{"hidden_act": "gelu", "qk_norm": false, "decay_fraction": 0.69, "decay_shape": "linear", "z_loss": 1e-05}
MLP neurons of a small language model. Each row is named by its layer, matrix (down: output weights) and neuron, and shows model dimensions 32-95. Each number is 128 + 32 x the weight over its row's rms, rounded and kept within 0 to 255.
A block is one neuron, or neurons of one layer that tend to fire together. Before each block is what it responds to, as a language model described it from the Wikipedia text at the highest values.

Fragment after initial letter
L2.down22 [144 123  76  57 130 120 126 142 175 160 116  99 137 160  69 178 146 119 151  97 127 137  93 146  89 110 115  88 161 148  95  99  90  91 163 149 117 125 152 146 172 133 118 117  82 118 157 168  98 118 131 110 117 146 114 160 117 131 132 133 160 156 165  86]
L2.down252 [ 96 104 169  97 152 108 157 107 193 160 120  75 102 165  84  88 124 150 116 178 115 127  69  82 117 111  92  76 190  84 112 115 151 113 180 117 120 148  96 142 164 118 165 232 131 125 151 195 113 116 110 116 145 129 138 181 134 126 144 126 105 157 175 109]
L2.down274 [ 94 195 131  90 156 229 109  98 137 156 135 158 104 163 121 133  97 152  71 142 107 142  93 137 181 107  95 108 178 108  98 155 112 121 133 149 155 158 135 128  99 163 157  99 184 115 129 206 130 109 153 119 128  84 142 136 137 155 169 103 179 133 158  95]
L2.down319 [126 149  99 136 110 184 173 142 161 127 170 199 114 100 121 128 106  99 168  83  80  76 107 128 122 144  63  79 105  78 127 176 152 129 120  71 111 145 155 135  47 136  82 125 111 152 110 111 157  63 121 142 149 115 209 177 148 148 119  76 122  98 132 100]
L2.down422 [150 157 178 117 122  68  95 120 122 118 157 135 136 114 156 149  92 165 106 146 142 107 165 155 155  65 152 109 125 138 156  67 157 162  49 113  91  62 156 170 213 193 185 117 128 172 110 135 115 168  95 109 130 111 116 141 112 113 112 124 151 145 175  84]
L2.down573 [ 86 160  95 151 134 123 146 113 146 104 157 168 205 181 105 151 153 131 162 124  99 107 151  99  92 143 144 101  72 137 136 121 135 122 125 192 136 121 141 164  99 118 142 150 130 168  97 155  71 136  95 122 190 141 161 203 126  96  50 159 121 168 135  65]
L2.down806 [ 86 112 162  77 176  54  91 137 116 143  76 137 130 106 146 105 129 135 149  93  78 124 115 150 149  95 128 129 127 133 136 170  88  87 137 113 100 160 156  94 146 159 129  92 145 138 130 180 149 142 110 119 104 185 120 114 146 137 159 135  90 132 164 116]
L2.down891 [111 122 155  91 114 132 160 190 173 133 156  83 140 144 168  86 129  68 196 165 114  79 115 134  95 101 217 120 101 115 119 126 137 145 167 160 109 136 120 138  98 114 143 172 121 128 132 118  66 148 100 152  87 130 146 120 180  85 113 134 171 122 160 124]

Mid-word piece after f/w
L5.down46 [ 89 168 117  90 145 196 170 162 171  88 114 117 150 130 114 106  97 139 144 114 196 108 115  87  75  95 123 104 128 138 170 130 124 125 212 159  63  66  96 160  92  62 155 133 117 135 139 134  99 104 124 170  95 118 108 156 123  99  98  77  89 142 122  98]
L5.down199 [100  81  91  92 134  83 151 145 102 144  97  99 152  84 125 130 130 213 112  89 152 228 170 109 172 167 122 148 160 143 184 111 119 104 126 164 115 198 107 104 221 119 100  74 132 193  80 153 180 167 130 115 139 184  65 142  93 141 130 144 116 158 142 122]
L5.down273 [110 147 149  93  97 110  97 117 166 136  89 111 125 112 140 155 153 146 143 171 164 177 170  70 158 163 131  86 110 147 151 188 156  93 171 152 173 148 103  99 151 110 139 135 155 140  65 111 144 116 169 131 139 130 105  70 137 114 141 177  49  71 100 172]
L5.down453 [157 106  48 159 116 147  93 115 134 110 149 106 115 132 131 167 121 128  73 158 173  75 120 116  84 105 110 173 197 122  69  92  24 144 145 183 119  92 172 104 128 125 110 134  94 117  79  93 112 126 150 151  90  81 134  78 162 103 107 151 131  97 134  96]
L5.down496 [187 103 105 163 148 169 133  88 201 123 211 118 130 112 137 116 139  80 130 147 127 118 123 146  88  60 140 132  97 145 138 186 190 122 135  54  94 133 132 120  57 215 117  91  94 143 108 146 106 100  88 158  96 148  66 151 147  84 121 142  71 149 106 125]
L5.down675 [131 140 131 151 122 234  94  94 149  75 126  66 155 113  99  95 152 136 170 119  88 167 175 121 123 142 143 137 119 101  49 117 124 113 102  89  75  83 194 116  64 114 164 161 116 118 137 138 137 104 128 122 147 143 139 120 132  82 129 145 125 221  87 140]
L5.down748 [128 174 108 109  65  93 114 134 125 173 123 100 132  83 122 152 113 121 183 130 112 160 168  95 138  84 120 131 151 121 132 131 144  89 154 100 113  71  90 100 133 187 161 131 134 125 159 126 194 154  74  82 107 102  91 159 122 137 153 112  90  96  65  94]
L5.down858 [111 153 107  87  63 205 134  74 145 128  59 136  41 117 132 172 126 114 144 124 119 107  96 115  59 166 126 170 158  77 129  84  97 136 186 162 108 124 116 104 133 112 107 151 106 100 153 112 147 130 170 141 118 165  73 145 136 174 102  71 202 148 163  83]

Word-completing suffix pieces
L2.down346 [144 119 115 125  70 141 173 142  78 130  88 113 186 148 133  71 161  75 174 165  99 103 158  98 112  72 128 114  61 157 123 130 178 107 165 118  98 178 112 183 145 180 109 142 189  98 135  66 180 166 126  90  57  88 111 182 100 111 148 118 141 132  86 123]
L2.down387 [ 87 102 114 160 151  99 110 142 122 181 149 136 170 149 158  74 127 186 116 137 116 178 128 123 128 140 143 170 138 100 169 114 179 103 124 141 105 140 173  79 177  73  92 154 141 148 146 118 133 159 152 145 154  95 129 105 161  74 140 150 100  81 150  94]
L2.down612 [102 161 128 135  49  91 115 128  80  64 129  79 124 135 165 162 117 120 118  81 106 152 178 148  87 127 131 121 124 103  81 139 191 109 189 126 142 150 120 122 158  67 163 114 112 174 104 102 140 114 127 182 124  60 118 141 110 163 116 154 120 134 133 113]
L2.down649 [103 142 125 136 133 236 155 107 126 125 136 166 162  90  85 120 154  65 171 189 153 150 131 130 124 177 113 129 188  81 173 153 164 156 143 177 165 124 100 115 107 133 139 148 145 131 113 132  91  54  74 145 108 189 122 172  98 105 113 105 142 106  66  61]
L2.down793 [141  70  94 130  89 217 168 113 124 115 123 157 140 148 121  96 152 125  73 189 143 191 112 114 139 149 102 184 124 108 123 172 139 148  96  85 128  90  96  98 108 149 141 155  97 129 122 125 127  39  87 125 118 115  93 153 149 151 110 124 138 102  34  68]
L2.down794 [124 118 153 123 117  91 150 128 142 136 120 134 136  85 156 191 253 126 139  63 134 157  93 134 159 103 124 144 167 132 116 102 152 118 149 150 133 116 110 144 147 120 110  86 177 100 107 102 122 154 103 148  95  96 140 182 135 152  89  61 132 121  91 136]
L2.down848 [165  94 145 185 155 147 155 143 141 158 170 189 179 131 182 114 155 134 209 106  96  72  73 106 194  99 166  86 117 114 106 156 171 163 202 132 144 130 108  93  80 128 156 101  88 143 137  91 148  75 151 158 161 139  52 145 133 128  99 112 148 141  55  18]
L2.down852 [129 121  83 105 171 203 135 128 157 132 150 157 164 113  98 128 105 141  84 129 140 180 129 154 127 132 112 133 143 100 165 130 135 151 107 127 108  87 129 193  27 112  84  71  80 134 153 158 113 131 126 139 155 111 148  97 186 100 117 149 106 158  96  49]

Word-opening fragments like ind
L5.down168 [ 97  83 171 141 131 110 172 184 157 174 111 113 138 145  88 122 125  91 155  70 137  39 132 149 113 151 115 159 126  77 151 129 138 113  65  95  61 162 142 150 103 107  36 146 130 178 152 108 154 105  98 137  67 103 106 188 171 117 124  45 193 131  99 109]
L5.down210 [141 160 128 146 146  69 118 115 107 129  98 134  96  71 132 113 129 188 154  97 117  90  91 114 122 145 146 135 137 142 112  98 144 175  87 152 164 142 105 139 150 131 130  98 116 138 119 101  66 140 174 126 186 160 142 117 191 160 101  81 102 140 130  62]
L5.down396 [119 169 121  87  40 205 170 161 118 139  48 105 149 156  98 143 152 118 111 169 115 147 136 169 100  99  95  86 125 146 124 102 106 121 150 148 121 200 114 183 152  81 117 137 101 135 120 109 131 142 163 131 126 142 115  83 156 100  73  90 157 121 128 137]
L5.down490 [ 86 134  85 144  98 174 118  97  86 149  72 136 134 119 136 145 109 188 147 131 150 151 119 193 125 133 161 106 189 190 127 132 141 107 105 176 100 104 154 167 159 120  78 160  99 136 103 163 146  83 183 141 119 160 158 119 145 172 109 133 104 100  55 128]
L5.down515 [129 146 106 132 110 122  91 106 103 140 120 158 146 146 140 144  88 103  87 171  58  75  91 116  94  88  97 163  95 143  87  77  84 120 153 100 130 193 105  76  99 142 118 150 119 131 138  88  71 139  98 149  89 145 134 132 140 150 138 119 202 134 149  76]
L5.down519 [138 150  70  95  42 158 149 125  38 124 127 109 158 125 175 119 111 186 119 171 155 128 157 150  99 152  96 105 114  92 138 134 124  81 172 147  92 105  76 159 139 166 159 190 139 189 171 115 152 132 176 161 133 171 104 115  89 135 141 114 106 139  80 182]
L5.down604 [160  99 122 118  89  71  91  83  58 163 135 128 153  82 135 153 170 143  66  85 125 131 158 145 111 130 132 139 135 138 149 144 118  95 157 193  90 109 107 162 169  94 148 110  46 129 140 136  98  93 186 143 131 135 126 183 140 156 104 130 114 112 149 119]
L5.down805 [143 170  94 126  74 163 128 113 133 121 137 124 169 172 122 109 122  88  81 136 153 129 119 208  97 121 107 122 122 116 166  65  98 140 136 127  55 140  64 169 139 130  78 158 114 223 111 151 152  88 141  98 110 105 132 137 155 131 104 118  96 160  46 133]

Second piece of words
L2.down13 [ 88 188 148 150 122 118 144 111 100 117 132  91 138 126 128 150 116 216 127 148 151 150 106 125 102  82 139  90 161 130 128  83 127 158 126 143 162 120 147 142 131  91 181 126  85 126 148  94 150  79 119 176  75 190 103 107 144 125 135 136 126 201 172 121]
L2.down203 [168 133 115 153  97  91 119 133 114  70  96 137 123 150 152  83 178 128 119 117 116 181 116 120 166  91 150 138 179 142  99 115 194 183  72  63 107 209 177 174 187 120 170  98  89 139 243 124 194 118 111 183 178  91 123  64  99 136 113 113 186 151  84 163]
L2.down220 [114 147 128 129 133 109  46  92 103 127 115 130 171 120 148 151 111 133 142  57 119 120  53 128 149 111  75 140 133 149 103 120 134 100 144 166 112 146  89 113 187 142 148 159 179 111  99 140 102 153 120 131 125 148 100  96 128 130 124 160 111 123  95 190]
L2.down415 [179 140  94 134 153 104 137 123 128 190 178 115 107 189 147 105 145 156 134 153 110  82 103 103 122 158 107 185 121  94 121  93 119 186  76 174 148 157 150  91 129  91 130 116  99  89 114 138 146 100 141  75  99  87 168 143  76 169 207 208  56 158 165 130]
L2.down426 [113 130 195 103 152  97 124 127  92 158 127 152 164 113 106 205 113 196 166 144  94 111  91 135 148 155  91  37 119 103  79 133  79 118 131  74 137 160 172  97 174 164 151  83  47 195 129  84 124  88 146 122 202 131 130 114 104 101 149 116 131 138 166  92]
L2.down434 [166 118 101 156  99 145 162 145 158 181 134 168 143 110 160 129 126  83  94 125 120 171 107 141 102 104 128 127 128 120 125 160 140 173 138 110 121 131 138 176 144 133  67 127 117 163 158 153  92 103 212 163 142 115 105 103 113 115 149  91 191 166  97 110]
L2.down498 [168 189 147  99 104  42 102 178 123 149  85 101 139 159 106 162 108  70 144 146 124 166 117 178 153 105 148 113 178 193 158 165 112 155  97 139 143 128 172 123 126  80 140 219 135 170 136 143 156 106 147 113 151 104 136  94  99 172 137  74  96 126 207 118]
L2.down641 [ 89 147 180 113  98 108 157 113 110 114 120 164 129  86 136 135 134  92  92  89 131 140 150 157 131  96 192 122 123 166 144 107  94  42 147 175  55 110 143  58  84 158 102 167 153 123 114 170  92 114 173 105 128 101 116 101 147 137 147  93 196 122 114 159]

Mid-word continuation pieces
L4.down226 [112 148 121 167 127  96  72 170 166 114 146 113 142 120 128  95 114 133  91 159 158 122 142 139  99 109 129 127 139 144 110 164 101 136 103 151 125 112 201 115  68 175 109 168 134  88  96 142 159 138  91 113 166  94  90  73  88 102  85  99 168 121  17  89]

Mid-word subword fragments
L5.down161 [143  50 178  98 114 111 131 126 116 118 180 123 160 139 144 158  51 153 116  75 119  87 144 101 112 117  87  98 137 126 122  88  99 128 190 127 108 127  85 173 130 135 158  97  76 146 189 158 166 158 138  96 104 107 125 111  42 159 132 116 132 154 102 151]
L5.down193 [155 152 171 120 130 128 122 147 130 133 141 152 143 126 127  71 182  96 104 174 144 104 137 103 137 179 134 168  88  16 110  96 161 145 139 107 192 151  99  93 153 127  82  76 141 129 114 136 130 157 107  95 169 145 199 150 171 156 139 170  56 149  81  99]
L5.down224 [103 117 179 169 174 150 125 150 141 217 162 136 142 154 143 156 128 127 137 154 155 119 116 161 191 145 146 122 114  93 138 129 142 125 120 137 109 174  93  89 173 120 114 116 129 166 140 164 159 111 116 149 135 125  82 163 123 129 153 156 120  97  63 127]
L5.down696 [ 96 107  98 114  91 103 148 147  92 112 153 121 171  82 111 189 126 116 114 168  95 136  63 165  84 107 142 128 180  75 132 127  74  89 141 132  91 128 103 135  91 123 165 106 149 137 124 145 159 102 112 171 104  48 140 192 140 196  88 127 105 147 205 127]
L5.down790 [130 126  97 160 120 140 128 111 178  92 135 169  94 153 150 115 176  76 151 159 137 125 107 159 171  91 193 171 137 117  97 168 101 106 179 137 160 114 105 143 123 126 148 143 156 177  82 122 107  95 147 112 140 144 133  92  56  88 150 152 147 123 133 135]
L5.down827 [143 162 167 129  77 167 156 108 177  87 141 160  99 197  80 137  99 143 168 127 132 139 122 183 133 140 162  92 185  89 114 159  98 132  76  81 228 141 113 126  99 134 104 167 119 156 122 100 152 112 133 168  78 106 115  79 119  83 113 175  86 130 131 157]
L5.down837 [159 209 108 220 113 151 102 178 118 137 132  63 168 111 107 131  96 172 128 171 163 120 115  89 112 157 169 179 117 146  81 149 182  88 112 130 196 100 106 124 164 135 103 164 106 119  96  71 149 116 111 103 157 142 140 108 116  81 114 177 106 143  68 105]
L5.down878 [156 138 100 158 149 255 126 111 135 135 140 144 145  95 124 138 144 126 171 220 153 120  99 121 123 123 106 111  98  66 115 116  93 127 127 134 154 137  79 119 138 121 126 142 128 135  83 109 143 141 152 134 131 149 158 147 132  96 143 139  71 113 159 135]

Mid-word fragments, esp. "y"
L2.down92 [146 164  88 174 122 165 122 100 109 135 144 110 118 178  78 115  66 115  97 208 173 157 125 102 100 139 122  80 148  95  91 198 133 147 174 149 149 137 115 109 193  88 133  97  74  91 185  90 151 172 145  80  99 102 168  64 157 124 149  97  75 118 129 134]
L2.down313 [117 132 167  81 150   0 120 123  93 184 132  81 120  85 176 132 122 186 104  99 140 134 168 124 213 129 123 125 151 154  98 190  78  95 129 155  98 123 141  91 202 152 137  75 169 174 187 138  89 125 120 114 139 109 106 108  81  84 200 139 105 177 130 185]
L2.down458 [103 117 134 133 159  68 125 112 143 121 125 147 119 121 107 130  70 155 136 184 145  93 145 113 162 196 171 124 105  82 106 123 112 108 102 194 105  80 107 119 146  90 175 112 154 105  81 101 129 118 110 150 120 114 123 135  95 119 109 122  81 137 102 118]
L2.down469 [115 118 140 112 116  62 159 170  69 104  96  99  99 147 138 109  89 140 116 117 145 184 159 206 148 156 118 112 160  29 168  99 115  92 133 121 127 122 112 124 156  81 187 118 177  99 166 164 148 131 150 116  90 150 109  99  72 135 141  99 149 130 108 149]
L2.down608 [160 148 131 200  81  75 148 124 140 103 132 140 141 192 140 196  82 106 149  91 101 115 111 132 114 130 107  76  91 189 108 118 185 147 119 175 126 164 108 148  96  96 175 182 118 121 160 151 156 105 121 108 159  95 137 114 103 159 136 138  89 151  87  88]
L2.down765 [ 69 155 157 210 116  38 126 164 146 149 119 107 138 109 103 143 116 146 119 156 115 128 131 171 148 127 152  62  68 130 112 177 128 129  99 130  56 141  93 135 146 146  85 132 171 138 116 141 121 161 158 131 115  99 107 137 137  74  90 119 138 142 116 112]
L2.down766 [163  76  50 121  93  64 110 124  94 208 133 105 152  91 150 119 190 150 157  55 156 141 181  70  98 132 113  90 120 146 101 117 111 112 131 145 126 118 173 136 241 126 147 142 104 116 137 128 100 127 115 107 151 167 107 104 142 179 146 125 142  83 160 115]
L2.down771 [130 133 107  84  33 164 134 159 174 130 142  99 147 143  74 103  96 127 109 121 160 160 144 104 101 117 126 103 114 114  72 153 143 106 164 140 113 119 145 151 139  72 105 220 142 150  99 131 125 146 124 118 153 129 107  75 168 123 150 114 123 113 159 168]

Early word-internal vowel fragment
L4.down629 [153 136 146 140 150  57  90 150  88 157 106  94 112 155 169 143 117 168 137 168 159  98 194 111 179  85  73  97 134 193  67 113 131  99 114 162 123 105 190 108 202 130 188 128 154 181 135 141 108  95 223 101 176 136 116 135  84 168 177 193 122 155 189 108]

Mid-word fragments after split onsets
L5.down179 [176 155 157 100  85 120 116 127 158 118 142 138 118  88 130  83  79 163 198 128 110 114 130 169 161  60 136  79 164 165  68 147 111 134 124  89 186 118  91 127  92  96 149 142 182 105  38  42 143 157 115 205  73 153 157 146 172 109 123 101 172 155 115 161]
L5.down371 [ 89 115 118 181 157 120 150 139  82 144 130 178 165 106 158 110 135  96 107 137 100 112 113  93 151 114 106 150 149 131  97 109 140 143 145 131 134 148  94 147 201 154 108  34  71 100 150 173 154 102 137  59 221 159 167 130  60  95 131  98 103 128 154 112]
L5.down418 [153 132 123 134 124 169 118 173 115 100 157 117 111 103 143  39 164  78  88  77 180 152 133 162 155  70 117  80 109 140 123 147 144 201 126 183 140 131 133  99 144 127 106 119 115 124  88  99 156  48 153  94 126 103 113  37 137 100 123 108 176 138  96 111]
L5.down487 [ 69 164 180 133 104  77 138 141  33  93  73 149 117 138 141 130  92 127 141  82 149  99 114 122  99 134 177 138 123 118 137 101 166 121 132 186 108 136  75 138 186 132 131 107  63 121 100 103  69 147 141  88 165 128 125 188  90 119 175  92  94 148 122 131]
L5.down500 [ 87 146 117 166 127 182 129 133 160 123 147 145 165 141 141 134 111 131 126 144 106 130 170 103 136 133 175 125 133 210 126 127 104 144 154 142  98 133 127 101  38 137 143 126 135 143 110 115 111  86 150 124 146 169 122 153 123  63  78 119 172 142  55 112]
L5.down676 [200 134  98 185  98 121 187 169  95 111 149 145 161  59 149 123 130 129  99 119  97 115 111 119 135 156 152 157 124 123  81 126 164 127 146 115 131 148  73 174 103 154  84  82  84 190 129 147 145 154 129  96 150 175 104 143 126 118 158   6 105 158 132 152]
L5.down718 [142 140 185 214 139 170 175  92 157 161 112 108 232 154 152  63 143  96  88 135 114 127 152 127 149 107 181 172 136 112 101 158 116 139 158 147 108  51  92  41  71 102 136 141  98  45 156 167  95 127  96 123 120 118 165 140 182 120 148 111 110 157 171 124]
L5.down792 [ 92 142 117  94 119 158 112 141 136 129 111 116 156 177 164 160  42  77 142 122 159 101 142 181  93 107 128  80  77 127  84  99 133 181 101 165 123 147 135 182 143 123 194 104 154 123 125 153 128 116 136  75 130 166 102  79 163  94  83 131 163 172  87 198]

Post-comma and mid-word fragments
L5.down65 [117 123 134 182 130 156 126 120 185 137 129 102 136 122 102  86 161 122 121  76 116 126  86 119  91 122 169 191 139 150 101 113 120 129 120 142 174 136 165 111  67 107   2 109 145  81 108 107 172  93 111 117 150 108 221 131 164  72 163 176 149 190 162 154]
L5.down154 [ 80 128 123  84 153  89 182 132 121  82 142 133 115 130 139 173 133 146 157 140  98  89 143 122 124 174 103 193 211 201  79  93 103  73  86 159  87  93 174 147 132 105 108 106 168  90 123 155 192 109 175 149 107 127 157 104 137 159 197  30 123 166 115 153]
L5.down253 [134 160 151 158 147  95 145 122 105 175  55 126 156 130 181 135 153 201 115 179 128 167 155 116 176 159 106 195 166 180 131 135 175  50 129 135  73 101 147 128 142 162 136 162  96  67 120 135  86 120  98  87 120 129 135 108 122 127 127 126 128 165 129 119]
L5.down346 [ 94 127 185 138  71 160  98 143 113 122 110 165 121 152 160 107 175 128 153 113 117 144  90 164 103  98 149 195 168 142 141 145 137 121 130  98 172 127 157 132  94 134  40 132 134  83 155  94 101 123 104  93 140 142 138 139 124 129 132  84  80 133 120 115]
L5.down385 [191 143  89 124 154 100 103 180 144 156 153 104 160  98 129 169 131 146 174 125  89 131 125  72 108 164 165 138 118 113 111 122 184 101  89 123 123 195 116 142 142 115  50 103 118 116 122 159 141  82 105 152 164 112 167 145 134 142 140 166  57 109 111 137]
L5.down484 [126  92 131  54 112 105  90 117 163 160 114 110 107 114 148 110 123 175  78 163 168 102  54 134 118 136 152 101 135 106 169 114 169  82 116 125 106 163 137 110  69 170 111 169 133 145 143 165 153 150 150 151  53  97  35 126 147 149 107 102 125  91  95 141]
L5.down550 [ 91 139 105 143 108 166  47 142 198 101 111 159 109 167 136 173 101 163 121 142 210 135 176 163 122 117 117 110 177 128 120  70 137 110 174  82 169 126 146 190  91 161 147 171 144 142 113 122  99 104 174 138 118  80 149  78  94 118 162 108 134 169 129 136]
L5.down711 [175 141 124  87 140 168  80 161  94 108  42  99 156 173 116 157 105 151 122 107 139 144 212 133 117  98 116 151 163  94 168  54 126  55 166 159  80 104 136 152 193 162 156  96  94 109 125 178 151 122 133 109 105 135 124  85 128 100 195 100 149 149 106 145]

Mid-word "ri" fragment
L4.down424 [134 116 151  96 189   0  51  95 119 149 149  94 109 125 152 113 124 127 113 127 146 117 191 108 181 179 105 127 132 133 140 163 107 103  89 160 115 154 164 114 196 136 146  70 166 132 169 149 141 134  86  99 116 116 106 109  81 114 141 147 177 108 170 180]

Early pieces of split words
L2.down82 [115 144 122 138 120  99 149 137  91 111 132 122 159 142 124 135 147 150 105 140 147 119 130 139 192 135 128 124 132 135  95 167 121 121 156 160 124 147  94 135 172 164 112 128 116  87 159 145 222 152 114  90 142 166 113 123 101 138 119 207 158 144 130 142]
L2.down83 [156 160 103 102 167 243  64 167  85 167 128 138 166 138 190 101 124 146  88 111  83 141  90 184 130 112 148 140 132 107  71  72 130 169 101 106 115 101 170 164 141 121 125 167 136 149 114 124 131 165 143 144 154 156 129 125 145 120 153  98  85 142 137 136]
L2.down238 [ 53 117 122 132 172 161  98 129 132 131 140 158 152 171 166 150 124 130  92 127 198 121 121 164  98 110 165 147 138 116 141  87 110  97 169  71 137 101 106 173  88 121 146 105 148 125 141 118 105 156 146  58 111 144 115 142  99 109 156 143 155 115 103 113]
L2.down268 [ 63  76 146 100  98  46 171 200  52 168  93 136 140 106 167 121 137 147  79 124  54 161 112 143 151 121 180 113 171 189 123 146 137 157 152 141  68  83 142 190 158 136 173 124  95 111 107 153 213  81 125 121 112 143 107 131 104 199 153 102 157 128 143 146]
L2.down302 [ 95 146 157  95 139 188 121 165 125  87 149 136 143 140 123 118 141 145 116 140 144  89  97 158  90 125 156 142  68  97 132  68  95 154  58  74 130 150  95 180 155  78 164 125 133 132  88 145 195 158 163 187 155 150 199 147 160 161 178 120 113 155 112  83]
L2.down407 [ 70 115 120 157 133  89 108 129 128 170 119 109 164 118 107 110 149 141 173 172  76 170 154 145 148 118 101 137 156 134 103 122 181  66 140 135 143 117 114 157 180 161 115 105 110 134 138 104 128 132  73  78 146  91 120 123  85  91  68 157 128  76 120 104]
L2.down484 [121 124 129  96 177 188 153 160  52 129  99 145  72 109 142  70  88 113  69 130  88  85 134 169 137 134 144  92 104 109  95  90 156  87  91  94 106 116  93 177 255 112 185 128  81 165 111 117 162  93 138 138 127 118 113 132  33 138 165 163  88 114 148 165]
L2.down711 [108 154  98 143 109 146 140 111 157 201 159 131 149 145 122 155 133 104  69 102 109 142 149 124 141 133 160 136 207 195 143 172 129 121 139 168  95 120 108 143 171 112 115 122  65 122 160 140 105 103  78 181 124 132 130 174  52  61  73 110 142 138 196 119]

Word-ending pieces, table pipes
L4.down218 [147 146 120 129 175 175 179 171 151 181 141 144 157  77 147 109 158 106 107 123 112 131 119  99 108 152 177 129 153 179 119 134 132 119 174 139 137 122 158 167  78 138  72 166 120 130 149 122 164  94 127 133 157 105  79  75 137 113 136  73 144 105 185 144]